Weights of a small transformer language model.
Size: 14 layers, width 576, 18 heads of 32, MLP 2304 SwiGLU.
Training: 1378M tokens, 10921 steps.
MLP neurons of a small language model. Each row is named by its layer, matrix (down: output weights) and neuron, and shows model dimensions 0-191. Each number is 500 + 25 x the weight over its row's rms, rounded and kept within 0 to 999. Numbers have three digits each. A neuron's up and down rows have the sign that makes its largest values positive.
A block is one neuron, or neurons of one layer that tend to fire together. After each block is what it responds to, as a language model described it from the Wikipedia text at the highest values.

L2.down186:519502486523484468468501500485504458493493473495519483495465505466518494505502505513493477518498513520479509466475483518481518493493484452512506492474488475504480448522524516526508470520476511524481495509512545518518507467509477517510484500520527493485469536534489493499492523516498462498506525517532495518497530482505517523487501462481502481507467537496506544498483494497511502478488538505490489378504514469507507524487519479499498517544461507507519512531502498406507502485511504504524504536492468493521515521507480507501503472537517333532487491512508504467526512493481493515
L2.down190:490492465521499484506509482488521472509479505491507515485478517465498493533493506505524522520466490491458470507518484498498487533516493491487461512524498478510496503509516510473490512533490495504470530517488489510527493511499512493512483501527493512465504518508546491473474496490498454490511502517472536495503515484467508516478528557515468493490464535485452526502515482479500507495506519467527499395524482496496478506502468502502498490516485475514493485496510505439493497457476535513513542485483477487479498493509519497484449487492464340484476492559503518529492473483502533466
L2.down434:494522509491481500482522498489519499470512508512532483480478499471526500483494522490499485495503506497489517481489495530458524497507525516499491492492498481487495494511518518524495489498476516512522495504506518511490540490486491466522499483521527477492472505502498493519505490529516519487498487501541442497526508489501509494537532473505488497501492547543522528529501505486526512476490476478499484377512498511492487553503502478523490532531483489513496499495483518418493520477518526499490513488478497486526519538501516533521502510490505325516513490498495506495512475516487507506
L2.down504:505496502484498487504456470496486487522491485513458544485451533495498494502507518520480512495501495499503503515503508496483534512493484503554527519513504495487507478510482491481481494517480510510499506530490517506502495467510481498537491512496496520500512506517522523538525532483485491512491509518498478492498517494496515516494491455524508513511494509505483534514534538496486501502541486483492525376493504489521525459488490507509510516497481470513475480507535500356524494508495491514495516484489513552496498518501509492510510486472497341469483508536517531484528503527498487494
L2.down554:526525529515563500463516497504451530448510513490536512511513472482465477489468520487524460534468463507529561471520468444506485515481511526492455465539501508522474477514500515493473482516514507523496491450518563466505525482516513506504485534508487542496535501500529478511466475501486496508527520517493484481550483485497492438464531500522561466518538556497487484446472490499520514528447479491484526482520534522507500484474461511544503509498499508475493505505500521464465522537462522474494509518507499499530519527523503526483494499502476483482484526481504512495492444498523489514
L2.down670:488512527512442491566485469502506482455518496542511473498508496454501531498496450510498496495547535517504520497501459516492466492517495533472504471502535540479527505515516482491523513490475516492519505534477531473538545497498540496487484467494490531463515523491458511434507539517576521459457482459462507490485548501491477497472528491462551507534462481498477521528566510487513534482524512485497508461524484501512535499493476472495476513520486506493469502487535505481519450480545502497501475499496474494468491490538481517501522502528532456490513513466456505488532525446537492489
L2.down681:480509497481490480495480492534501518530516514492549505495503511486508490497512517499510514533515479518498491507478513503467484488527514501533479490509523499492487489512507478511477477534515479514493508525497523499495519506511498521495496503497493508510465531530484479478531509548485468479520482497494472499468511517478511493492509485522505496504481513533543512501504503491509508509484512474521494392473496480506507502473512499492502550500494482477485533521496521432490507494487470511523506516493506506522506513530495517500492486496454309510497467525500473484495482510509493484
L2.down702:479501525484488453501485475515471494539518514534498500501549472496490508470510487475490514502489527482478506515476533490459470500501531497530515491461488497505497481458528488499504486507483494467532551536517515513470533471466517494504445506461533520499500501536497482453515482525489499481513549499499492502502527494515483474490515526515512517491517520440467526517543470491495513490510508458450512405479488501522499528520499490487474475534529514491508493516497502426544511471505495493511541477531459521493511476527476494489492449495484360516529486550525474493463482520537491494
L2.down809:519506493501489511513497507515512490520475516499502510510490472494496517490505521500488501545500487507495487517500497497466499476502503514493494483499518488489482492502460525503520496475480487493486520519511505490535508500495519499498497486521487518483510508527505502503515525481504484510484489498500466515491526506460494504465496491504505493475502540493496499505487501514500503462506500480503492344493487524498514496498497480484508517520489514505478494485494517397486517512488501493506493513498509495495514475501476505500504507491492295477502491476507497515489505505514484487
L2.down864:498526538503530478483500507482442467477525535508484506462487465451521506474497545494489475498521496536507537516527481510467498491500496488520531481499514535504474507490531513472543491531492507544454505495534475507514499490511469490517512502495497510470523524489498457525497477499496474507516461492530445505524527484506518513465484479483477531477495515509439503495511509475465466484455484529500531440485510494471486504458513498512466515516485482517521496500498493432512507498499513486464529515514513497489447531490485456476522517518483392472499527524500529537466484530499510504
L2.down1287:470484472523488494474542512471494510538485481486496520465486507464499480514495554500487517475486493489495507484491473457505507480485483487500497491469487485519486484524482527529504494502478494536478527531505488490529478444533481483462491510468495527478499493541485470474500513504499534510495527470498505514506565508504510476491481513498542481455463531491508509533518450489502501522481479494481474424479489495532494523475515440466507490533468506506516488543496469434508525471496495499510501509495480501522462504504465495459494478474513387487482512527505533510518501518516487515
L2.down1975:495520444500487502478558498499534502479501505509501479546514541484483484485540521533495481426524446477541520512487518519462508491518513461498495500444499480513496490550535463495492486488476505482486510487529488493497519488489523491480491513516475497520466522526539489557506501535482510460482502445528545524459462473519521522492482486488456503562487506478503533515505488524529496484497516517513484461490505518538492513530520514542503519547528462487507486527512533433494515533499455505517489492467532470481522526446455508519537493453520411528505507529521494480523488512506463514
L2.down2078:480512465509480520543537525509519467513469525498501502502505489497471502491494500464503469504502489514502460508474471506466475507520489481476462512516501522504520505478494515467464490487513514489490520498520480537513527485492524499491510499518500465454510483489484497493522511517475518472477490489495520501545489494506497487518523464521488530487481506492523537490472521498510497485475509509540518410549518512495489508478476488519500494529506500511461505514467506428456492515500517512507469494484475503504531502501493478457469489512507361485534519500514508508532540498461490533
L2.down2095:521480519462504520495546474490523471497499539502531499511533465485481498478509485500558499496498478473559509473473534490493517486537497477494446448467510482477480492466501522493538540489492545520481487499520501540481465515461537473537510513544453537503509481497520482506513497481473482540535511524507475536540571516446522469472486467509467506523508521530490534545504481491487491506502507509529486500511499489519529468513543473503486457537452488520527456540432506497525476460502528496490571489509498512476515480513524538505538498486495527533500489503509462520530486527464511504
L2.down2105:510502494529511471504500473503521494499497531518464485489465458469492514493464484490504533500543512493476462545454543528481496493511468491510533532532518485526464469525469484495498469481452512467472509527489507504479517481505480513503461492513518538475533490522485513498513492537478479511534527503489440473496522505466490528474519502511556470498497485487477522502474477531458509477517530519518510422509487502566481483501512502473496518511478498533513494535495506455497501471510527516521472494465532492513451505501510489500467521477498355509502492510489505510538487506494455490
L2.down2182:471500454521515509536505499519501507534487509518510527512514491460479503512495513490510490537469517514492452489499494504500514513533491470487471464515505533507516493510503529491496470524511479502488517487502501520485558505498492499492509498473451514490499499465509510500505501502489480526473496533490457467508543524488475510478524442494490490502500509479488486507520447515483487464504520511498504378499526503498493510505479494503483510527494504481499477499515499422495520502510515506516524523503507507533488527476516491486483494450515339488496501523493494519483498501467515536
Responds to: Month names inside day-month-year dates, chiefly after a day number (on 14 December), plus occasional year-ending digits and season or years.

L2.down50:528484512506476463505500519471482506510512510486512482461487516501498520457506475497479450541502526493526528504515548515498441415558506467481490483520490519505500525437541523515520534509521485419526503475509477505545518470513470471484486535519509496457511499435461506518515464528452523478514491500476481525509518524476482463524509495508493537487484512506532502525453524497489543455539473516472517495478538511480534517495496472464476474541524477493495465467492525491507504500495470494510489528542532497488531468488510520518506513447468438532510507494496492518501552512507527500
L2.down121:465515495536513493478518490490509507480496547520476545505496478465506495477480521554480541532467482467533484495484427473485511502522549484464528445507514516508495506499475499513488517493487481450492454480537529481529503485516533505508503513492522463499497499529501495518512513485508517504546500490473479496499484486550477476448474532460491534510527519506501522496512515472472489453509492508500487451476521500481504471477471488506475514488483554484503499447453513507517507474514524464505462492493485495511463554510493452509496490467495401503486484530476489536544478498518521500
L2.down132:474512558508470528478449514499491498484487461519528497448508450496485464498490519528458457502527462460520529485509525473514468502524489505505529532440558505521492508457521485519533467526503500498530490530479493495489492494496480473533535520518477477510437525478455494490495473481503499480513464512456477535449491522518491475483479532496489523503490534469519502500519478534477510469507505554469467458509529487492466497494456517513516485544560508498555488488536509464495495485500474456506506532523484466512490499501497477500509513460464420512484524495516485507525543520492498493
L2.down162:469512520514541490457531461542484512493514501484537522521526512473521484512505472519491517526476505497524536530463532477496481506475522503477512497491524500502512500483523485504498520527489473500543528517488505466505539464509502529530545467489509472544518489450505463477456452489512524507484547507480525464488552528511517522511502495461530527455505501501527490478443470525496476515516496484493495444511501522484550499470477524482521513501511501476472499480555484498487492513498511503519464480486490490531494498509518499498474495527492386491506490516518483521498502481520481470
L2.down211:491501514499519516491505496454527523520516478493529468507509526526479526466441545514475518557468463471503495502477476486505496491530537492499509495495495460496497499452514506478463512541502532478531509496590474444517505504497457482508510495493529433486491514484504557480452484507512517478504536538498487454549520521487499508502494501467531537463473503512503497479459503504487491493490489458478483425455531517473513505504489486493510498534506496497520489514526503417520489491502541496534485447495477519486514522501515495528475522494513387496504523489523500499486470522512473469
L2.down241:489508464480515492468522478499496474450522499491476502516482480463498472503508502469451486501482517540490487501472512540516473502525510452487489484485521523527515520474527498493489538502511505481465526504488472501482541450501492490537499525512518467496519478501464481493516497492483517490577524503520483520473506518519543504459499471500479513446494500542535476493505511462481515530564469513481461464545516485509498461501543507474547515500453484490484486526520531487532501514471515456497546464472462546492523499486524475485513468527459414499498493489498495492529528494550511494
L2.down426:530479471521496481498537554497513501496471502510511495486553533478500482484485511516479485486477500475465518480454444492489477505471528525489502497482503499515511500509444484498468481497520524452557473511482531478517486492510520516511521507493487516539503515478479478495496496533514485459492504502438474486476495501480500442462504465479497523503489486503499529495486492488484556492504489509520459511509455516488493514551482473529493544482528518507482505530544524452529496500512486491521524499465490472504509516525525503502457547477503453500527535512455514464498488517507492442
L2.down640:496508487497509520509522556530504509518438536513482527503460485481520483530486521550536475482473502496532490486539461482465486510487475540522493494561509487477462499505520492507508558460498527495440512541513483542487488510513512514490511489538499497498539527530501500513523507484451480503496504438501553515517486501485487472505452517518482495520542508511503514480479496461535493510520484518488495536500491506525537461492505484513511501489468475505519541491482482517479523519514492534490478457462454494501552524500492472519485524495536542512528518490538491486527512459495494521
L2.down832:465548548497460454506522539487536487472455511542494504492495483486522521463517461520501457456503497526498481465491482504504500472464510474544532518507507518489500496502479475533488491503556529489503477473514504570445489454508482527545508517503507487523503518523479504448510485477535509504495497488543506468491485523539478481511452451473512565441521459484511503485491490482499515507508518540478501498482485520523483526473534511477524509531500492505466540523500518459509511520487507471467495487493475475501499526500503515452503491510479469484485480510480499482500515524489508494
L2.down1134:504507505487523467485501510536514487489489497478505499487513498487498494523509466507464518489495501520518492506495534505510486493524482536488471510506517491510519515498527521508516506504491466499502504498496504509532493498475493497513495493478507491545456506488483486535481485530501542497495545481505494490506511504529522474474490482444467533490476522528490485494491498517520523501499519510506530428479507495464478524519467497534476492551555476473491495473502480477453506511473491519482504477508543512503504506496533494497492507507459371484477483498507475478485533505505444465
L2.down1307:500515541480499477479479525481450500526488508487453510509487483519506505505511474485495517484517517455505499489487472505505533518511507455482486516539510488470528463483469531513499534504523464520476501467530504504480456525492459498485513495507465527509529501514540536512478477521458504538516465529492496509440534528489526496454518529512471452491520476515496523457519449492479495546529498459469548570473504534486506497500502497474519535494521520476468472511515475548529498497470487478486516464485512541451519513490491490484487518531501629461511499535543514519497491532507485484
L2.down1579:523533514492489496466468512505510510522500498482542496481533498493490487498495514480451459516509505483495531503499513498498507470481508505506486514483544514532523501468522477492494501508515506498531499527502476494511507502486506494528544449515488504520466496465486483459489475520463511516502480511460490520512514516483516503501496517497488518497492515503493485505465513493508515483514510467517518384500534495482474533519459473500504511561523481463487478477494494469477513516522491512510493501521512490498528506492507506513500482423482364501494503518544520538516501511491474466
L2.down1625:531519500499498484437491506465474483553482476447526504507544523466515487509516516498464475487473504490512507523483518519478488504511469481487482506512575525538536513482496481505520534543486479483554482500495493500562510501481482508508550471499477498497483532491461490492513500540487549501498502487487514533473487524480520489484514502477497523503508488488481486503445454530512523503539518513491479429485543522487487509487496497524471489539509503477519510475499491469452521526523508490502495485509484490548511507485524471493501496450493403499492498541543471503531500517527455469
L2.down2052:525513536506486461524490512505474474492486489506492532493512532475499487500487523528489477504438547503502527490473509491496461483535508484453535504456530499506495507447525493492485496495472507457550508528507514485536510477449510479520530492523498466514488512506480536483496466516508519510524495493453467501516510484491488495475481507493491531478520564486514514488527500500488507469515499522488497430502498507471486474507485491525479502542483505466498484528513518420498508507522485480473498490490455471505495519513522541513509523473472383511479495509550492477554552519491476446
L2.down2203:510512519502485489518469500520469486491491437499560524483499492501477486509438502512501499513501493458478505484483547474475479488477470480492499541499543479493488506505517520508537514485466483476479482477540492471524467463526499474499526503514559493475563504482461513519506501497527517482479526516427516511514506497489489538523535479500512490511493483525486483545440504525513507479474469490501479445523514501497505517539475492535502460529559477482519512503485512535481491517500516479515444512491448489451487504493522496513507519481468438520488506528493503496522525500516522468
L2.down2247:513496491558469473483476519481501470550534548493457521513501542486482546536539540504459515520466500535506501535523508500492515502511528464504481457494523512517538492422544497514481490434478491507528457502522435501520520490484529490516534514514486458487490480494533508515506506530530496510495479532489486495491536497518531449512503507505493493495483439519518479501488511527535528497472475473521528461473481499534485524496472511487468513469530514484445490483500488452503465509480475478529527512529469484532489489461509521499477473486455468507470534495498521507494495486522481540
Responds to: Mostly "free"/"Free" as adjective, verb or name part (free thought, Born Free, free her), plus past participles/adjectives like led, early, based, directed.

L5.down2105:492521480548523545530500498450514479509488484512522524538488485495511507524518500532521456511473499462492533507492523468520535487489516505528480501498527477506524521481553448432528517532501509483500487504478468474507511521478530544496511501528466533507533548517496537496469473498537497485442519486512502535478498493517523492493496512480509488540505484486513470479448492489514505478534537449512509483513492513535496525517480490517500530495491460508509533513518528502522494505527524504507470503494499505475478501476537531510510502510512506574471536492475512491496492469481502535
Responds to: Past participles used passively, either after was/is/were or directly after a noun as a reduced relative clause, e.g. written, built, held, found.

L5.down738:498527439552489481505444492497488502487527496489498520474506506489506501510503484482483453485497538508546511495513521510524533473468490495478507449453457489467477533529491529496487482540483531492491506497513525544494523519530500477516494490528516509506506516495477477514527498494552457469482456499477511526514489530487452503466488491509491472548475517501494518516512509489448480520518494491518513486481534503466531483439482532528467525494476457470538493501509494527513544492548503498526511547494492502538516522464506499477486444483529499534507495487448490463502537506521536519
Responds to: Month names, season words and year-ending digits that fix when something happened, usually after "in" or a day number, as in "in April 1978", "on 21 January", "in 1985".

L7.down70:524460505459480495505513489498561496456526507507508497533466559487485475535485510477456475470544477498475476531520456506516484475488470498456487489481531517504513461530481521515539524519453519516497525498455471460487516529473485526535502521464519501484539525522472498530476490537498490485518510483504570499521518479535493553522521528484523491448508520480529508526502508501516512529517532466506532465506496495481482535478465463503525501460509477540526519491457508510524529477504494528463499505528465497490476495539540526499476521515515476499521480508482502508484515536505508497
L7.down822:485497524510504483527486538511508519503537515513509521475505525492490486509493541528486483497523504527507503491500528489539455530524498516505494490485490517485477510524508498484507489490501495496491514501498481522500447505483526504500495478480497478500497502515512495521491503482511608514523501513508516480497483519504518515506503498496502491519491512496487484484508495463507513498521488482510530510484496491508521524510518475480515484499504530493515502477502494491510499481483510516511507512482512499506505468506494489482496497498488506483529501457489502536511309468501508486
L7.down2215:487540515478471512477478520519499472474520489484475472537474528464509494468491489494484501513520486497511551502536462508477515470514507471497464488490467477536491519505523489439512459509475519461472533486490460515506549503500511441462533497501499546487471478558505529520544508482512514465502510450500541512529499458517489506522513472506494495521493458505537468476523549494475556466533508500466518488495529529503479533538497507483513509469492524501458516511514483520510488521524493513507483452473471485448494475540487519500477476475502511507462502488544475450504429517490518509
L7.down2301:507465446506506463498495471518544496462492474493493531490540511478521472467533518518540492519503513536533523520534487494462511478492483566513480477500537521512460517506561509527472528504485501482512516463525524494500511454531479504517449519489456520447472496515498487485451487519516451517468481495504507504461539509494518489465493500504507507508484484511512503497494475511508469498527525504478490493475508528520502502506484546510485494525467527520528515547456486466499491521467463498513496508472511468474488532525483488468562536509507540528514518502468536440475575530509513492
Responds to: Month names inside full dates, mostly after a day number, as in "On 12 April 1733"; also "autumn", "weekend", and a few "for" tokens.

L7.down88:541505499557509508505517526453498497489532508513503497538494494446542482532493527472483497508487483533560526496511513468496508491490475519498467484480496517515521481513529465451461501529448491520515527519499454464524499505488464446496534471490519531543471531490488492504497474499506467465490484495531501553494493513468489471495491505521529480513490499497470522498477480498467497474471489477511519491549503535482477518508523508521524507493506458553540498478541495521495535502533507491535481506515461516487479485507508494490540465479453543503509544552513514514499428569480461518
L7.down929:507477480571499518555546490505515497497501531530509480576504462503516477554522527467523501486498464537499541520479498470480561494532490493456493457502456484548507471462517494459487524528462485465515476507475494460506478507466448516498545492498514478513499510517504501497505481506519470440522526456522503501520511522446482478482523493545505478512497496505516500500478500520484487451460501474531485495509515492515502484497517521533498481516474490511502460494529518542490520478490558507503495532473500529467475470529517490516506475499511512535504497464521498505485426519466459543
L7.down1088:504517517512518510492509503464530454528498484501463524516509520490525506532540520495471485479482493470510470494475497458464470486474503517529526502534494473532463476475528497459525487538477531483507509482488516492474531510494465478555508508565476515505518480507519507474545488498468505485458521474478507488507492461486485496493517516490483521487437525508502489462503492492547499503496461517483582436509510494551494489536492503500486473534493492530477512510510512484524574507502441524561486509509517516474503537479522490498512509450510520480472463508484526487529517484498465468
L7.down1263:484485492503486527509524532479499495456485467499545513495518487493523508490485505493514495479511577514470546495489462529502477478501500497480532531473543516536496515491487457469548497504460476481480488506478495499521458518481482495469510519445483483516490449488516478496520514481519519532493498479509486506480538510453505541513509485522487537538528511502511500510491502497509504439499494472465500483449549512479492533485459522459518542490491512463557503524508490529511506501520531493502528496547478460502480499550534530524494501524447453523540471514506467498508396503498484523
Responds to: Past participles ending a passive verb phrase after was or were, such as released, formed, built, usually followed by by, in or on.